From a checkpoint of a small transformer trained on Wikipedia: 45.6M parameters, tied embeddings.
MLP neurons of a small language model. Each row is named by its layer, matrix (up: input weights; down: output weights) and neuron, and shows model dimensions 357-484. Each number is 128 + 32 x the weight over its row's rms, rounded and kept within 0 to 255. Numbers have three digits each.
A block is one neuron, or neurons of one layer that tend to fire together. After each block is what it responds to, as a language model described it from the Wikipedia text at the highest values.

L9.up385:143091125129092088137115163152187102102123168101148126128104114093131130089160182092109107112077124171131146146100112199090151125066155098144075096156142107113161114141108158147128147121102057134129101121092120124181125136140133170122118105096172134147127129071165111107089147143136144134114160092143110069138096173132150127151129144108171111167081132136186147158124125145127198097137
L9.down385:092143175104190185096141184139129136073067157124112138096123170079107165080144107121106073142125142130134203089065079137138078151075118098105091078130129121136155147149139111128174122158059112149112167155124160108178128139116121136142168138174155118132115163145080125088065129093105124075129106087125134152137094137117131088185127210025157108118127118165142091109141151124105124103125
Mid-sequence numbers, name fragments. Two-digit numbers inside coordinates, race times and table scores (41°27′, 1:36.6, 50.527875), plus mid-word pieces of foreign names (Ouadhia, Taawoun, Fukuhara).

L8.up15:150095089097113166146166168172140095192119091142159163136154143054186116094147100127117102118118069117125207117045089100076105076089183111130110117059162171144136159091092113133166132110049103080115114165144140165151129121096191151079121105150150123172186147097140143111156086147102149115151102118133171112135144113164164102212166168104111142165116152106177143134081070100154139080115
L8.down15:092164098120127208107142161064136119104173137056176087167147123121107160149138089156135102158101128084151140144144114146130131116094145097073111152200124070089180178136154154149118196085157105160157142121074075150099146128109147099173129137112063082123085159114108027136109141134043123113123151118138157142182145117161098112147128146066129161147151102137094151140153105078134135153102
L8.up94:074147132107064091127177135081144150098100131135138160104114100157178180162131101071129148132128120104119127160115103126090119107155141114119140121129118164107161144112134132124186180139077088123121140145111102146159156092118103156152165169142146088152063086112184120148125140152137193115107127096161104106138166110140153112115197059107086126164088189074163131141081120115188151111133
L8.down94:120203139156120077091086181175141181133130155196166140124117114165119121105109111148139158124147134110134117104101162178107130123124128119115108102178155098095113130095155152110116122105119126155139093113156082092058169109105127078131134163131115116118100141150101103156161175154095117135070111079085061172175095160148146116121108140163146137156115147135110113146117113089147179113145
L8.up359:154201092108078083148118142176026137143141152131090128114147134121167161146182154139122172132101098113116157129130119137130205118112151089152097129127184119130149131162119170139143151143103053143122090123113146116101145180120156157111169085167131085146150107130115095101129123145114155159166165159092151049097084106132082134118135101107109144153086123121111161214075091173118148130166
L8.down359:250144092127081097092087106106137115100068179142132116153107173156114141117146118141135173137088153117123086129086132132106127120102132148108119181154174181142159079133199089096170075088128090115147163118122167095091135109139152128090083110102079162098152127144112053158060131176141088113165148119176119032114181161132154162103121168162083145203165162107111121111141153121112114129077
L8.up1744:112130033110098105173108144166129166181085108144216108146136154117142171143148137141095106110103141121084123098140111143114130135144125085066142123096104123111154155164077181119121128149035051153141133130170127142152115120109120164096160151132132096164132113099132125107106106120139155107143161122196161116153151095179144093151151177111081138168142162129187114167133122152136131111137
L8.down1744:159101152116117097165047130123078105094142152136113099105189088097040077112117103164089128137126107101123091128164125118107070116175119117113132120139117138122151133123090061119109091122124125130092129161162115160071127105108140136138148126123115147173218106180077073134139107145157084139110177134170136170145176177157131131135072136126091124167081139078119165126146132160158151127171
Structured data formatting tokens. Formatting tokens inside tables, infoboxes and statistics, such as decimal points in numbers like 63.09%, blank lines ending infobox sections, and list dashes or cell pipes.

L9.up1059:138109140111068088106126178108107167097048098088177136126093200174143143157107097097162080069175104063061082132104083188079085117158108132159181184129181183143178161070129132125096118109131132161125104179151147138063164134113118102157169081138133122097122117114094150140119108139088185190165173065131181119085096118147107143110081173153119113127117155101156113124124127107089160085141
L9.down1059:130110104127115128109128124096155159168159145140114114110134084108103097146107125094166051156142117065044110105127140161127072119122123158131106174132131071087137137153105120141178139122113117117124162149163103096152117079152107113156116132121161103121116077153129138106165095104153082111141098168138111146085085113132070131125145137068185140111087079207132167125189108166191156195163
Coordinating "and" after nouns. Conjunctions such as and, &, with, or linking a name or noun to a second one, often in titles or subject pairs: Mario and Donkey Kong, Herzog and Lachenal, Rome & Juliet.

L6.up895:096162163121076077169125187187071142159154109177101124196117141134169161119188103112094154129140140118110099146178106195128176112080126172173150130109133149095173186096071090071140100119103121086068151114095101131131105118114160131167096159117114124145161131089101174110133101103190183152137106115120129152170119102126078164129107141092123128114055113136126153112106093097160142157147
L6.down895:153083133144117134086148062185129100129145028178112129124120133057126173157124124097103140116091147132098102170108100038119122167169137123086153129133147073083163189158086117120087111132115130138101095144138143152156190109097100110135165152214167177193135052135159166166183117165107088130138091154094107088113139162103133103158139164170125154087122165125112157146131099115152064190128
L6.up956:184178140128121090140063132091160146151089109150134085169172164168090125097143109130133104133164161108101141140164117189176104085093178090153110159143155178186137154108138139113128126127088184104111181105077132081159173131115140130114086111138106142138096125140086182090196072181198135209163122089112155159090117075152105134131171102099070097096090106128163096120150122158150104120164
L6.down956:109079067122118146142102161148140153119047154141115131138129111122167107128172140113204092101065135131134110106109138082172105130091083128082153099090147157087153141126081096132066207142117070105162136153148165157085106130139110116164126080202149113147127133105123141136136094175111155123132169138072179116170117160101135122095093197167137148142175098182160111107137132046155100134126
L6.up1060:105125134111081093123075156128126103134100070132102186127033081173117180171163168127152066148096115125089110130155099152101093149093159157127128125156147122169125059138152159096100157106134154209130119118116140105121172135125154145118092125109127130152124115138101184147139118143154157085123135068116169167175132108088061154112144105105146090139082105112100127128128159102131170075137
L6.down1060:169112132137112113136128097094170155110102184130112132155166110078146140169152147145088115119174129099126124111153097111077142113142091114144196151124165115092174084115109075108146082147036101101215116170114109200193155136156103116131080134140167153121088135135125135149128110157121079180134139093160071123145136176124132098190162168124077153096166118116096086116114100114096142097129
L6.up1356:165192075192113097138111160118171120168140136114069117124057226196108125143127132098122098139123099132102121178113108131154159145116178134167143126174184129116126146096095197095123122138135136140091164134091156098117128083077140133135085137139156131111133067145146148161110099171132123144143133072151161183145145103061082157158160174108135142118072097123096104103065137126134163182169
L6.down1356:123099144112118139186049116122068130090016087158170143130154136080119114187110151141140137110193143106138113138154131083068131148065106183089199157105094059092138119120145108113146102150126100161194083135087128146179137106127077112162132113156157135079157066105145139216136114121181094144076117167147125091140147160091122165128162125133138122155125189077062104117153100121118138165190
Connector before proper names. Function words linking to an upcoming name, mostly in tables, track lists and credits, such as featuring, at (opponent) and "and" between names.

L6.up164:086117103127138181076094125138102125078146119136163180115134121182164123136090101094182131145103096146124117184062123096113092134144145121180125169116140145147129140091160131151155136138139111150172084148108069134154111122068174136062107083153158066129136126129143081098117089134077108082126166105121099082141100097137126125155185113124095077169134101131098135158156143138143093066114
L6.down164:129112163070166200135146116166188155104158114137188115111088124155108106146112139143171142100143116092107121151160154096113153131194131158152139128152131106047110145115144083114205163119164195149160097148174125180157151091137111166105164121149177145116115094134168103125180103145139054149082051161068100075090105132115145132128145150168105186112124156128080122116135080063159108091117
L6.up524:160111174133061159124132140146123133114131103160144108104098105134156146148128164074181153108170146144107147121128108134064103101119179098168085079155147057109134167122092155131169196084150129185139125131068163141127134109090123151094146097194139133191131172118117110079147123124059149085130117094096086149143153136095149115086149144126128080145100139191182087124143066113146181108093
L6.down524:139169145146100177112165156150086124129116165177171117157096129174103137063149153127078115090140082118092141064139145062107099083086098114093139137115119088124118180121136107206116144122163084105037154137167088103121096144124102154176125107175119098141135121116105141137110138083134101147150140093088099118146092162127122131176139128116144090101138122155154120148107099074142172089132
L6.up987:116132148084057127144145127150131154107103166154163126066182134169144149148133119080047173112122141142110139139107136110137111087081176097160087069135122164157148131063151152106159163130094064119119099144113047090136173139104114149090170095101144119149148171162116144098136117129160117132106172141036158054060096111153097153076161119088115080153096119106130151148135128169135155120124
L6.down987:130088108127103103058166138138164087095138190094140068098125089101101088096103141124168141081146104120134132087147147138182102159151171089118138132138140124092184143079143109122107143147146177120127158129138048137136123134077103129145104107124106118171117144158126116147106086122099111101112105056109117157152138102103099115148125114112166144085126101186094078091166119076182102114097
L6.up1933:159106109109115130181119143111142124127140187145118244079167145138130128099136175123149153094131113129089128119137099077088180047109128124140134170136144160154129099169116169134145150155106154083143062143179114144188175192134128092123145136132104095128193155161122108098172126126111157134177121138065078136153099111169164101130097151096112115137086141102122247147142069137161155175127
L6.down1933:096173155165107126145107152170156156099128151133163110132081158035070197131094126162089151113143113136116102105114142139166175164111114131106174130120139062120123098110188082143060121135099161091177184143116089110116091082117169119121147062148117122174113078156123142125160181173122118133106096116154156128113133090107086085097097112132086136166081134168110068160116108087123168115108
Coordinate seconds digits. Mainly the arc-seconds number in geographic coordinates, such as 52 in 34°11′52″N; weaker on other numbers and tokens inside place names, tables and statistics.

L8.up89:170141139115058114166134153109161174159076186091152155090138131083124111123144099128117116138166102105087129094155136115169072138138180116108095132121146129123159133130116146087120116110167167129152151089100106114134180188122104118098137137110176148117145072144097186147127123143217156148161157094062093126157073179119122166094126151090139137153037179066125124114088179121113090137104
L8.down89:115125120148127123106164136119149141091078055179160107135165130125121152156120112197103168103121125123155148113120095168104124065152131172227166128153114104159145110072110145151116116149099063103106097099097099178167081132077171158177046132106078123062143098124215116162170088124160085115116143109129182180060161153116166197107156159151127143077141100132109162126124136133182093116173
L8.up882:119124125109065096143063147042115158139121104158162118114078100129132121160103122141192101116164132082075121139182118124093131127133224096103161184078138097149129087114114179104107095110103136198152132138085130131123131147118134128098122134133162130111135162107156171109124162125167143141115145105051183070174114132075091175122164082098131111140115159118149185146091140138072166138104
L8.down882:127097150091105165084099132137129144120132149138084101138154124167169142107178119095166130116138147114078140137105094210117091111118133149217144111186127081079156131133096093162125129075098130069224172113095076121182159158144154090144135164181162108044144098161122136163105066139121121128114096156204096179129189081168091097147125109163061183140071094196096140152091111120100130129127
L8.up1480:112074095093039101140121206104092159152081070161109059084152137104137095142129151119113157076088139112096111151132124118110174129149168130093165144094160123152133142117093152083143180120107099175190117181127113186042106074134164147135078101099106131146147092092158213155168117090121191101133150100142140123156154123128119095104132092141124153162086148078132095162099121127117199163147
L8.down1480:101083155173119095063102044112131118115121153157159144092107158108142077189129161075100142139169137132113088098121139109091061151127139101183111142137128107048119102138130142139077127145101138060133113083204094046155148115119140125148131080177084179091105122135162130120093176083078084163141114119114164163134132099110111136144092126085113131146158129153175141156073126145109157137118
L8.up1758:095125155065081120132110229103119165132129093159136116085093127106124127154155132126166120175076103116095164154088102126085094117168103117102163137140131117134136072043152101081118172117122163135114077162109060121114176130109181138116154119104146127116102137145150159121124103117107193120161185118101100158134121084137060155097165095138114101138124138099174115129081135085168086126104
L8.down1758:119128106145094086128144150120133142103108080186097147073133185173219124136137166132131175127134155129068120113181177131121180095130086167104106161122139109152131165169126088152072081102133153131106181093143110150183128104151162107170128172168116155067139044080137113129159126128175097102177077136173116165160129181115076132101129085132111092056126097172169133149095125168141123146167
Conjunction after proper names. Conjunctions, mostly "and" (also "&", "or", "as well as"), right after a person, country or place name, as in Herzog and Louis Lachenal, Somalia and the UAE.